From a checkpoint of a small transformer trained on Wikipedia: vocabulary 18105, no position embeddings.
MLP neurons of a small language model. Each row is named by its layer, matrix (up: input weights) and neuron, and shows model dimensions 32-127. Each number is 50 + 10 x the weight over its row's rms, rounded and kept within 0 to 99.
After each neuron's rows, "fires after" lists the tokens most often just before its 100 highest values on Wikipedia text that the model never trained on.

L9.up1891:47 47 39 49 58 59 39 40 46 31 61 50 52 43 55 66 57 73 33 58 49 64 45 35 58 55 45 48 66 50 53 54 46 25 40 28 44 57 41 51 41 54 52 63 49 60 59 47 57 37 44 46 36 56 49 52 42 62 65 58 35 44 65 73 61 35 46 45 44 53 54 62 45 48 75 50 38 52 58 49 52 37 53 45 53 53 56 64 45 47 59 49 39 39 65 51
fires after: " |", ")", " charts"

L9.up1302:43 41 43 44 58 50 43 43 59 47 36 44 51 49 48 60 34 47 49 42 66 51 49 63 46 53 53 54 53 49 57 56 49 37 50 51 54 40 48 68 49 43 48 45 61 62 38 37 40 60 52 52 53 48 45 32 51 52 50 40 44 51 61 42 28 46 40 42 60 53 34 49 38 44 52 48 59 38 45 61 40 50 54 76 38 47 59 49 44 40 29 46 43 66 37 45
fires after: " |", " a", "2", "1", "|"

L2.up108:62 46 43 52 60 59 50 45 57 45 47 42 47 44 54 48 43 48 48 43 70 47 51 53 59 50 42 50 43 51 38 49 53 58 47 58 43 31 59 42 54 46 55 68 40 37 40 71 51 49 46 69 64 69 55 63 49 48 36 49 51 48 45 49 62 48 40 51 51 60 55 47 49 52 57 30 43 55 60 60 46 39 38 59 64 42 61 42 41 49 47 70 54 51 69 39
fires after: " ", " (", " \"", " |", " ["

L2.up1563:33 35 52 46 51 54 60 39 43 44 55 58 49 60 57 59 26 50 43 37 58 56 57 61 42 50 50 47 50 56 50 46 46 32 37 31 52 45 42 53 39 32 63 55 50 64 49 54 59 44 54 43 46 52 37 55 42 47 58 44 52 49 64 61 62 47 45 52 51 44 44 55 28 41 67 37 34 56 54 47 61 56 58 38 63 55 35 26 44 53 55 50 45 55 44 55
fires after: " (", " \"", "."

L2.up1746:42 59 51 63 53 59 59 56 55 54 53 59 51 54 44 49 41 57 55 32 60 38 52 57 40 33 30 53 59 54 34 64 42 45 54 45 61 63 51 44 51 61 30 50 64 46 35 51 50 49 37 65 50 39 46 51 47 52 59 47 41 59 49 59 33 49 51 58 47 53 26 42 59 55 78 55 43 46 41 51 61 23 53 44 54 72 53 57 58 51 58 56 59 43 54 52
fires after: ".", "+", " al"

L2.up1580:50 59 61 56 50 46 50 56 35 51 70 41 53 65 37 52 53 50 67 40 27 71 54 40 53 49 53 43 57 45 46 29 56 57 41 60 50 53 53 42 70 55 59 48 56 57 56 43 55 55 50 51 66 40 58 33 55 52 70 69 65 55 58 54 54 37 42 46 51 50 38 39 38 50 59 58 56 52 50 64 50 46 37 47 52 74 66 59 68 44 48 63 55 51 56 66
fires after: " In", " I", " C", " Al", " E"

L9.up787:58 49 46 52 72 49 43 35 52 58 66 53 53 46 45 62 61 32 66 60 51 46 40 42 68 64 40 63 61 68 53 59 60 43 44 58 45 46 38 39 35 30 57 42 54 51 38 43 68 45 56 41 39 58 67 36 43 48 44 48 30 48 58 43 45 59 50 53 44 52 74 54 61 46 42 53 32 50 48 58 52 47 50 78 55 48 53 56 63 65 39 43 48 48 52 43
fires after: " ", ":"

L2.up351:43 74 55 42 43 46 50 52 46 47 48 49 37 72 50 53 44 50 34 40 42 58 57 47 43 51 58 66 54 80 55 33 59 47 53 35 43 55 40 45 54 58 41 66 63 60 45 47 46 31 33 56 38 69 41 45 51 59 63 47 39 57 59 56 32 49 61 44 45 56 60 52 60 54 42 42 55 47 28 49 36 26 47 64 52 38 60 64 49 67 42 47 39 53 56 32
fires after: "-", "om", "7", "57", ")", ":"

L9.up1682:42 60 35 61 59 47 35 58 49 50 50 58 51 57 45 30 53 52 64 48 31 48 43 52 38 41 40 56 46 59 39 59 37 62 35 44 56 46 65 50 46 22 54 35 51 59 35 55 31 47 54 27 35 43 48 66 29 56 44 44 48 44 59 39 53 71 51 46 58 54 45 51 66 51 49 63 53 62 65 50 50 40 47 48 50 31 52 31 45 70 51 36 49 44 78 60
fires after: " |", " a", " \"", " ", "==="

L9.up305:58 46 56 59 56 51 61 47 36 32 61 45 56 58 51 46 47 43 56 51 53 46 34 50 36 54 51 64 52 51 32 32 47 39 46 34 34 65 33 60 46 54 43 62 54 47 60 57 49 67 49 52 69 42 63 46 39 51 63 52 40 56 74 37 51 33 72 32 58 68 55 36 57 56 35 35 64 43 42 57 54 30 55 54 62 52 50 64 59 53 52 75 40 49 60 48
fires after: " ", " (", ","

L2.up1627:38 44 45 36 37 53 57 54 43 37 50 64 69 69 51 34 39 48 70 53 45 41 45 34 54 41 36 55 47 46 58 46 64 45 51 49 54 70 37 54 35 38 56 49 38 66 61 57 52 32 63 30 55 37 38 51 54 49 52 38 58 58 35 46 36 44 35 42 37 43 62 52 37 49 50 39 58 45 42 52 44 54 54 50 45 50 51 47 59 62 54 42 55 54 56 35
fires after: " and", " to", " he", " who", " they"

L8.up1485:52 67 56 44 59 51 45 57 53 44 49 46 43 71 50 59 66 59 28 57 48 40 51 62 52 56 65 37 51 61 48 43 58 57 60 54 52 36 50 44 34 55 51 49 57 46 41 53 44 40 49 71 41 65 41 57 49 49 65 46 51 46 33 44 58 46 54 51 70 42 60 60 42 36 33 60 40 59 62 60 49 55 52 14 61 44 58 59 56 65 63 39 48 50 71 48
fires after: " ", " $"

L2.up689:63 65 70 43 49 60 66 48 44 49 51 63 50 53 56 52 51 60 51 49 26 52 46 50 50 57 43 44 55 38 50 40 40 35 45 58 49 52 39 76 56 50 42 43 67 56 51 56 63 50 50 44 63 41 53 46 58 39 70 48 62 49 48 53 65 48 29 52 61 40 47 57 53 40 58 45 39 52 42 55 51 35 58 36 53 58 71 43 33 37 50 52 53 54 61 67
fires after: " \"", " (", "—", " was", "-", "ra"

L8.up1696:48 35 37 45 38 49 42 52 58 50 50 57 39 63 65 46 45 48 43 75 41 48 51 44 33 51 41 56 55 46 42 52 35 54 60 53 32 53 44 55 41 41 42 44 54 68 44 50 50 57 40 61 55 51 67 43 51 34 61 46 77 52 77 42 45 55 56 37 54 44 65 40 59 49 56 34 32 48 48 50 41 55 52 39 42 55 53 47 73 52 40 49 34 32 38 45
fires after: " ", " H", " (", " B"

L2.up700:58 45 37 44 57 53 38 44 51 70 45 41 47 68 56 46 33 63 52 52 49 39 40 45 51 52 66 67 52 50 61 69 48 45 56 53 46 58 39 60 54 45 37 47 52 27 67 45 55 46 49 40 39 36 53 47 47 51 50 43 47 24 41 31 38 55 66 30 30 30 46 68 49 51 47 61 41 57 63 63 45 40 39 49 41 32 50 33 52 59 53 56 54 52 43 61
fires after: " G", "F", " T", "G", " C", " K"

L2.up913:44 50 38 25 37 41 45 64 53 48 44 57 50 67 28 34 18 56 61 56 42 35 66 58 41 58 50 32 69 49 48 63 62 56 60 34 39 67 45 53 54 37 43 37 49 52 57 60 56 50 60 49 73 28 40 55 39 61 43 44 46 49 56 62 51 53 46 45 48 50 54 65 51 57 50 50 54 52 32 44 53 53 51 49 41 78 43 60 53 48 50 47 42 67 63 52
fires after: " and", " /", " to", ",", " or"

L2.up1480:52 69 61 42 38 53 52 42 52 62 58 49 57 48 43 46 62 65 37 47 57 58 47 53 58 48 62 49 43 62 43 52 64 61 39 28 41 59 57 60 57 48 39 62 54 54 46 27 46 45 44 36 40 54 40 71 37 51 53 29 46 54 36 60 39 43 53 45 55 32 46 71 61 42 47 37 47 35 30 07 47 50 48 61 60 48 48 46 54 31 59 62 47 43 39 60
fires after: " St", ".", " Sh", " Sl", "h", " Clif"

L9.up535:36 68 55 51 49 42 37 43 44 53 46 38 54 49 51 43 63 55 46 71 59 58 46 37 40 52 42 44 50 52 46 48 55 50 62 24 45 52 55 43 48 49 50 42 40 40 55 54 22 54 55 51 48 46 43 51 31 47 60 33 52 35 56 69 41 52 52 52 46 41 50 55 50 55 41 39 41 56 56 38 44 56 46 45 34 59 46 50 44 60 52 47 57 43 50 37
fires after: ",", " and", " (", ";", " "

L8.up116:41 61 57 36 60 51 39 41 55 35 52 39 45 50 59 44 72 48 46 64 55 36 43 43 39 49 50 31 43 49 44 45 62 35 50 34 41 62 59 40 63 55 45 59 50 57 35 54 61 47 38 52 52 68 53 41 49 58 50 45 46 52 62 57 41 58 36 33 52 55 48 53 64 44 57 42 43 36 27 74 51 35 37 50 53 50 66 39 43 38 57 57 61 59 62 47
fires after: ",", " ", " (", " \"", " Mc", " the"

L8.up1283:57 56 60 50 71 44 47 50 45 54 45 67 62 47 57 44 49 52 51 41 50 44 55 57 53 46 49 63 65 25 36 38 55 51 33 64 51 38 45 47 56 54 49 66 62 57 60 39 38 47 46 23 55 40 48 63 51 48 45 46 58 52 44 43 57 22 54 32 59 57 61 45 45 44 55 40 46 37 55 61 67 40 50 42 50 49 58 46 40 41 51 56 43 36 44 56
fires after: " "

L2.up289:45 44 50 54 47 59 38 34 47 54 52 51 54 46 39 65 65 42 67 52 50 54 49 26 57 44 78 52 46 52 56 44 38 63 56 42 63 42 37 68 63 50 59 37 49 43 47 49 49 34 56 48 24 37 36 51 57 62 62 46 43 53 38 28 50 54 50 44 58 47 54 52 37 52 45 54 54 54 44 55 49 43 34 56 43 53 52 47 39 54 58 40 42 44 65 47
fires after: " F", " C", " T", " R", " G"

L8.up960:46 63 55 54 47 58 63 57 68 41 60 38 55 30 62 48 53 60 63 60 57 50 39 47 51 58 50 42 34 48 58 40 34 57 61 37 72 49 50 41 53 52 59 46 31 62 41 70 24 36 50 40 52 57 53 57 61 65 57 63 33 40 51 44 50 46 52 40 43 63 50 47 64 59 35 49 52 44 52 57 42 61 49 50 32 44 41 37 33 46 29 65 62 47 72 52
fires after: " ", " |", "–", ",", "0"

L2.up1170:51 52 46 65 55 58 60 57 51 67 65 54 49 43 41 45 51 53 62 50 48 42 66 47 57 41 54 57 46 70 29 50 47 59 50 52 39 54 48 31 65 51 66 31 51 48 43 42 71 51 34 62 53 42 53 41 56 42 50 55 44 60 56 59 52 27 62 44 48 45 46 52 59 43 51 70 41 35 38 36 41 53 45 50 49 44 65 52 36 62 47 59 55 34 71 58
fires after: "H", "S", " St", "St", " st", " \""

L2.up1215:40 57 56 51 56 57 64 34 51 62 52 36 54 51 38 61 66 56 56 45 58 55 52 46 71 50 48 74 51 28 62 44 36 59 41 61 39 32 52 42 44 63 56 58 43 46 54 45 51 53 39 34 41 55 46 57 37 47 41 40 60 55 61 65 48 49 53 42 26 52 49 46 55 71 51 33 58 53 49 56 60 55 51 52 48 48 32 49 48 50 48 47 30 54 44 59
fires after: "1", " ", "2", " P", "3", " E"

L2.up1220:47 47 51 37 46 30 50 46 37 56 40 54 56 71 39 34 34 32 46 42 60 57 36 54 49 49 46 34 55 53 40 46 62 61 52 47 48 51 52 41 45 57 58 47 54 63 54 59 52 38 47 40 38 34 31 53 57 45 69 46 58 44 41 42 47 48 52 57 53 52 39 56 40 44 62 64 43 42 51 40 66 65 56 47 39 57 67 27 57 61 51 43 35 56 35 49
fires after: " in", " the", " to", " as", " In", " at"

L2.up1055:55 40 59 60 46 47 38 55 51 63 48 38 72 35 63 56 63 44 55 48 65 37 51 46 42 36 66 42 51 52 62 56 43 49 53 60 56 45 34 40 35 50 55 52 54 20 75 58 59 48 61 63 42 67 64 45 59 37 57 48 48 49 69 35 44 35 42 51 62 54 46 50 62 48 56 41 32 42 61 58 55 47 51 47 58 42 58 40 40 44 38 57 32 55 54 48
fires after: " ", " |", ")", " No", " =\n\n", " is"

L2.up944:54 35 53 49 50 56 44 66 58 51 70 49 57 39 50 51 49 74 57 46 69 70 49 24 51 64 47 43 64 47 50 47 46 51 47 39 48 53 45 56 55 39 30 62 47 50 58 44 65 65 55 46 36 57 53 52 59 51 33 47 68 50 55 49 54 63 59 53 44 49 61 39 58 39 63 51 49 47 46 57 35 59 65 39 21 64 57 69 50 62 46 42 54 54 48 39
fires after: "+", "–", " or", " at", " the"

L2.up1206:46 38 49 45 52 53 57 31 59 40 54 64 41 50 49 33 59 44 48 57 56 48 62 46 63 38 46 51 36 59 47 46 39 49 49 43 62 34 60 48 43 64 37 40 51 59 47 53 53 51 40 35 59 46 38 35 46 59 66 46 55 32 47 42 54 40 49 39 44 41 46 51 38 66 50 52 39 61 60 54 51 39 41 35 46 69 51 57 68 58 49 43 49 60 59 60
fires after: ",", " in", "),"

L2.up1796:50 52 58 42 43 59 53 47 42 49 56 50 39 47 43 61 50 33 47 35 82 47 51 41 42 55 55 50 43 49 46 49 50 48 55 50 71 49 59 67 40 56 41 55 54 51 57 36 53 53 51 60 55 70 55 55 54 48 56 22 70 53 52 47 37 36 62 54 53 31 49 33 50 39 34 53 40 45 55 43 48 67 60 49 31 55 51 43 54 54 44 42 28 68 32 60
fires after: ".", " As"

L2.up535:62 48 61 29 32 36 53 52 46 22 53 46 39 25 40 70 50 73 39 53 60 38 47 58 51 60 59 68 18 40 57 54 43 34 28 41 53 61 43 57 62 57 51 40 55 51 67 63 33 48 50 49 49 52 47 49 45 68 36 38 60 59 40 64 32 39 44 53 37 47 59 52 45 60 42 57 65 48 41 49 44 46 42 60 52 58 53 51 53 43 35 47 52 50 38 51
fires after: "0", " TV", " Book"

L2.up1261:61 38 54 42 54 35 41 46 46 54 36 39 39 66 51 33 61 43 56 60 46 54 39 36 49 62 43 65 37 35 31 49 64 48 33 49 46 51 61 41 19 45 42 33 54 42 61 34 30 59 53 54 49 50 54 62 52 39 48 68 68 64 55 42 48 60 58 58 48 48 54 44 52 61 26 62 38 50 56 53 69 46 59 50 65 64 45 58 43 40 58 52 57 47 30 34
fires after: " |", "-", "===", "|", "=="

L8.up1834:52 61 60 46 45 43 67 37 41 44 32 47 39 65 54 53 55 60 35 43 44 62 38 37 58 43 50 51 45 29 47 52 29 49 34 73 57 47 38 54 59 53 40 47 45 52 41 55 50 54 66 59 51 35 57 52 60 52 50 53 56 65 52 69 55 68 51 37 54 43 40 43 53 46 50 59 53 55 57 42 38 48 48 33 32 55 49 38 50 54 61 38 55 44 50 53
fires after: " ", "|", " |", " ("

L2.up1243:44 43 47 45 66 43 36 45 50 36 53 42 61 48 50 45 41 43 36 29 59 66 24 42 39 52 48 57 53 51 45 50 45 50 46 58 61 44 42 51 54 39 53 52 45 52 71 53 55 58 30 55 62 60 52 44 66 26 42 41 55 56 56 47 63 52 47 48 36 50 54 36 60 52 36 52 42 45 57 67 49 69 54 50 48 50 56 50 42 48 58 65 49 56 35 39
fires after: " ", " K", "0"

L2.up989:38 49 54 55 53 73 56 65 57 57 46 60 65 68 38 30 41 61 57 52 57 61 56 61 37 41 26 44 50 59 48 38 24 74 42 69 50 59 53 57 42 48 57 52 45 46 55 50 74 58 36 67 38 44 37 42 73 54 58 55 25 47 32 37 48 61 49 53 41 51 56 42 61 68 37 44 35 47 63 49 64 44 55 61 54 52 55 62 62 64 57 49 53 37 51 72
fires after: " as", " S", " As", "S", "As", " R"

L2.up459:34 62 73 54 46 48 48 54 36 44 49 49 60 48 42 46 52 57 79 61 59 60 40 38 51 41 50 53 38 45 62 49 42 53 48 45 54 44 68 41 43 46 45 51 55 45 49 55 61 48 58 49 42 42 54 60 49 51 43 43 54 39 41 39 57 57 70 45 61 62 33 60 41 76 41 47 50 50 66 56 65 54 51 43 62 55 53 40 54 54 58 36 42 27 45 42
fires after: " U", "T", " in", " sub", " T", " t"

L9.up1382:54 42 65 59 55 48 72 48 57 46 57 32 57 61 29 43 43 46 57 60 47 57 25 43 40 47 39 52 60 52 29 28 50 42 59 54 56 55 48 53 54 49 43 36 65 74 50 51 55 53 50 50 45 47 62 74 53 53 54 70 63 46 47 35 72 31 42 49 58 56 37 52 49 47 33 61 63 38 43 54 59 46 38 31 56 64 63 54 51 51 38 47 44 36 47 70
fires after: " ", ",", "–", " March", "\n"

L9.up1229:53 54 39 55 66 63 54 38 56 57 54 48 53 43 67 46 51 58 29 62 57 56 34 49 50 45 55 66 58 31 56 49 58 59 50 50 46 65 57 44 44 57 53 39 48 70 41 49 54 54 51 52 57 53 45 54 48 52 42 57 49 45 50 64 36 56 43 52 51 49 54 27 49 62 49 59 65 22 61 50 38 44 31 52 58 53 59 49 27 44 43 52 46 48 59 38
fires after: " ", " CE", " U", ":"

L2.up1076:40 43 41 46 49 35 68 52 37 49 54 55 60 56 46 58 42 63 49 59 46 35 45 39 45 37 63 44 57 58 43 53 51 60 53 49 55 38 63 40 52 51 53 43 45 44 50 30 64 60 54 68 45 43 52 49 73 56 62 59 49 29 49 57 51 38 81 53 39 45 25 57 40 54 31 61 73 48 39 53 27 43 53 60 41 47 35 61 40 57 55 40 44 31 60 37
fires after: " ", " Del", "–"

L2.up1510:50 51 67 64 58 69 48 34 38 64 50 54 54 52 53 43 38 63 33 41 39 43 53 54 60 56 53 26 67 55 36 49 54 53 56 43 34 59 52 54 53 35 40 36 51 49 51 60 47 47 40 35 50 46 17 73 52 47 52 55 54 58 52 33 61 31 47 63 49 52 45 51 48 61 49 52 34 55 59 47 36 61 31 54 42 35 54 64 57 62 51 33 38 34 51 63
fires after: "L", " as", "H", "S", "-R", "G"

L2.up839:59 54 63 54 47 46 51 38 38 61 55 52 48 67 47 52 46 58 50 46 48 23 55 45 43 69 49 66 44 51 36 44 47 50 71 29 46 66 45 58 67 53 39 51 26 61 32 53 64 42 54 58 40 52 44 47 55 48 60 49 37 62 35 51 60 59 35 44 46 70 56 31 70 33 44 49 43 49 55 44 44 53 64 61 37 54 60 67 60 36 63 53 35 49 60 43
fires after: ".", "3", " S", "2", " Ne"

L2.up471:70 37 46 29 53 58 48 72 43 59 42 52 54 47 61 46 40 64 37 53 48 72 59 51 46 49 61 43 50 65 47 41 54 66 46 36 39 53 29 54 38 45 57 39 49 44 36 35 47 47 48 44 58 67 46 36 52 23 56 50 39 70 50 52 41 39 49 36 43 48 54 43 36 52 37 39 46 44 63 32 47 45 37 59 44 62 47 59 46 50 38 46 65 45 33 53
fires after: " ", " |", "l", " L", " Gr"

L2.up1655:59 42 50 24 41 44 53 35 64 53 32 62 39 58 54 61 64 47 58 48 56 39 51 33 33 52 49 40 67 56 36 62 44 53 46 38 31 52 57 47 46 58 73 48 49 30 60 76 57 57 50 50 74 47 51 50 61 51 61 19 45 57 36 50 56 44 50 52 62 55 30 43 40 36 41 41 54 53 53 42 53 61 52 57 43 43 40 65 46 44 65 67 49 63 53 55
fires after: " and", ",", " Charles", " &"

L2.up1169:20 39 50 38 31 76 37 70 50 44 50 67 73 43 57 53 48 61 50 39 39 57 39 40 42 48 49 51 56 44 72 69 61 60 52 56 39 53 50 46 54 46 48 56 60 52 30 48 32 56 71 53 51 22 47 60 42 43 36 56 64 34 65 48 44 48 44 59 33 43 47 44 49 52 60 55 55 58 51 50 39 47 47 42 37 50 43 44 52 56 39 54 48 56 47 58
fires after: " ", " Candidate"

L8.up658:62 34 44 31 32 47 58 54 46 59 35 42 52 62 44 49 53 39 47 57 58 61 45 33 41 49 49 43 59 62 39 46 73 74 48 37 49 50 45 28 32 46 46 47 57 63 55 62 60 48 60 52 48 43 34 34 51 43 66 50 51 38 48 47 47 38 66 32 40 44 43 61 48 66 66 38 44 46 63 34 55 59 55 43 60 38 39 53 62 58 62 42 47 52 51 63
fires after: " ", ".", " (", "in"

L2.up24:49 33 56 48 52 51 56 63 57 23 47 61 51 59 56 50 48 43 48 49 44 52 46 19 54 39 69 51 55 46 47 52 47 56 66 53 49 53 46 45 49 55 53 47 49 44 57 52 50 45 47 53 53 51 46 53 50 40 54 36 64 61 31 56 43 62 67 42 57 49 66 54 47 61 51 60 51 33 46 40 70 53 39 51 59 52 59 49 45 47 38 45 66 62 49 54
fires after: " ", " U", " District", " over", "–"

L8.up1205:59 51 60 64 54 29 42 46 41 51 56 48 60 30 46 31 58 65 45 43 57 51 47 55 48 41 39 48 40 64 43 46 51 43 46 54 48 50 59 52 54 44 61 47 26 49 41 60 66 57 53 69 62 59 40 61 48 78 53 45 45 52 46 54 46 55 57 59 43 34 42 49 62 55 42 41 37 23 35 45 60 59 38 53 59 64 34 62 57 54 41 32 62 59 55 55
fires after: " |", "-", "==", " /", "==="

L8.up1656:68 51 58 36 61 52 60 38 54 51 47 45 54 60 41 45 43 53 50 48 42 42 54 55 37 55 60 48 46 32 40 52 38 50 41 71 59 52 61 62 65 54 48 33 48 58 34 54 51 54 36 46 56 40 48 68 58 46 53 53 60 63 56 60 40 64 49 50 40 48 41 46 63 63 38 57 46 65 46 64 45 43 41 43 37 51 60 62 38 46 51 49 40 44 43 39
fires after: " the", " a", "-"

L2.up1745:43 56 59 45 53 46 38 48 70 62 48 48 43 51 39 44 54 67 46 45 44 35 48 52 48 55 37 62 43 37 53 55 59 68 72 42 40 57 47 72 73 31 59 54 69 65 44 40 56 30 59 49 44 56 55 48 41 48 55 52 39 59 42 28 52 59 50 61 50 64 57 56 72 71 59 58 51 35 56 39 51 50 46 41 49 41 46 53 56 69 43 39 44 67 69 48
fires after: " ", "7", " at", "9"

L9.up51:53 30 54 32 50 57 49 61 76 38 62 55 60 50 51 52 29 70 54 54 52 49 50 23 60 32 68 57 39 46 42 48 54 54 46 57 39 44 44 44 54 47 44 47 61 77 60 53 62 35 46 41 50 76 53 45 42 35 48 49 36 44 53 48 49 45 58 37 52 48 60 54 52 73 52 58 45 41 60 48 49 48 54 58 57 48 39 51 51 53 67 47 44 55 58 61
fires after: " "

L2.up1394:46 62 51 62 40 60 60 41 37 60 36 48 59 49 62 54 41 43 38 49 55 44 35 44 68 66 42 31 49 58 42 47 55 42 56 39 61 34 51 64 38 54 43 59 46 46 47 20 39 50 35 57 36 53 31 53 50 45 33 53 43 34 47 38 70 43 63 59 57 55 54 58 47 55 46 51 49 41 47 55 62 51 43 49 42 78 54 54 46 57 73 45 46 40 57 56
fires after: " ", "5"

L2.up1020:39 55 41 52 71 50 39 44 39 67 60 39 53 47 45 46 62 52 57 51 62 47 36 55 41 59 62 54 42 53 42 53 43 56 40 56 50 60 59 45 25 44 53 47 58 56 59 49 49 49 60 55 44 59 43 57 58 46 55 52 42 57 59 48 31 49 51 50 42 46 44 66 45 53 48 59 39 59 57 57 54 44 44 34 43 41 56 59 66 41 62 53 36 46 66 77
fires after: " H", " Santa", " Pr", "H", "-H"

L2.up1304:71 53 60 43 52 47 47 58 36 52 54 58 38 54 47 36 50 63 51 51 41 49 42 60 42 58 67 61 70 59 53 37 50 66 49 56 53 71 43 51 37 49 39 40 50 34 48 38 53 42 30 39 43 45 44 60 48 30 43 42 59 59 45 40 52 43 54 41 39 48 43 52 25 43 69 46 61 48 56 41 56 66 11 38 48 41 51 44 49 60 61 52 60 56 52 53
fires after: " H", "B", "L", "H", " h", "G"

L8.up1390:30 58 66 50 45 55 40 55 67 42 43 61 45 50 41 31 57 58 62 57 48 50 51 34 49 42 30 54 51 29 43 36 47 56 49 49 27 59 47 53 44 53 54 64 45 57 55 63 51 39 62 56 53 60 65 37 46 57 50 36 53 55 41 50 39 61 55 60 49 49 53 45 58 43 32 57 50 47 54 57 55 58 53 44 45 60 56 49 38 54 48 39 36 49 56 52
fires after: " "

L2.up229:47 54 51 43 33 58 61 42 50 57 57 52 46 53 47 54 38 58 33 45 36 26 46 32 39 51 51 44 39 46 49 55 37 35 43 43 49 56 58 30 54 35 35 54 62 57 61 51 62 51 70 46 58 62 66 45 58 45 52 36 61 41 42 53 47 47 49 53 35 36 50 47 57 37 56 55 51 56 51 39 44 57 68 50 52 44 41 69 56 54 46 61 55 56 53 61
fires after: " J", "J", " j", " by", " al"

L2.up610:34 71 56 45 48 46 45 41 38 55 51 48 48 60 49 37 49 45 56 14 51 47 70 48 48 41 33 50 51 44 39 58 43 65 54 53 68 57 48 53 48 38 62 65 46 58 45 50 53 51 22 41 40 51 61 47 67 58 42 57 51 41 48 41 53 48 65 49 38 62 51 34 47 49 44 62 46 66 66 53 50 55 56 55 43 58 29 50 62 49 60 39 44 59 59 59
fires after: " In", " in", "In", " out"

L8.up425:45 50 64 57 43 43 63 61 58 59 52 48 53 37 58 42 47 49 44 49 48 38 50 48 50 30 44 51 50 49 62 68 54 51 42 42 42 64 68 50 47 66 43 47 48 59 38 53 38 66 67 52 41 60 65 39 49 51 44 50 62 51 49 59 48 55 40 54 54 64 30 57 65 47 39 56 45 50 38 56 77 40 49 50 66 46 42 43 41 69 51 35 33 54 39 37
fires after: " |", "|", "-", " and"

L2.up1182:63 46 57 55 57 56 29 55 53 57 48 39 57 39 41 60 53 67 45 52 67 59 41 28 68 42 53 52 41 44 79 46 51 63 49 52 39 52 45 50 55 45 32 50 62 53 48 35 60 55 37 32 41 44 54 27 37 47 60 60 55 63 47 47 59 44 45 33 42 54 33 48 42 59 57 59 50 51 61 54 35 60 53 39 39 57 61 45 50 73 42 36 39 31 47 40
fires after: " (", " G", " ", "G", " g", " Se"

L8.up1513:60 64 56 59 36 43 57 40 69 37 34 40 37 50 63 59 57 40 67 57 63 42 56 36 68 54 49 52 46 58 42 39 48 29 47 40 58 49 47 51 40 39 57 55 40 42 51 46 63 54 46 51 38 70 60 55 54 49 48 69 45 55 42 49 49 44 64 54 51 64 58 46 55 42 54 57 41 53 37 55 48 65 53 47 55 48 40 68 43 29 50 61 50 38 36 49
fires after: " ", " ("

L2.up1360:62 54 48 48 42 54 40 51 44 69 62 50 57 32 67 47 48 64 45 41 67 43 60 45 44 46 50 51 49 40 48 40 37 55 49 43 50 51 49 39 55 39 50 66 36 53 71 53 63 49 51 49 68 36 53 38 41 46 43 29 67 48 50 72 51 60 47 44 40 49 35 45 61 53 51 52 49 59 66 45 36 58 51 49 41 61 37 49 53 58 52 43 36 35 54 36
fires after: " G", " g", " d", " Cand", " nut"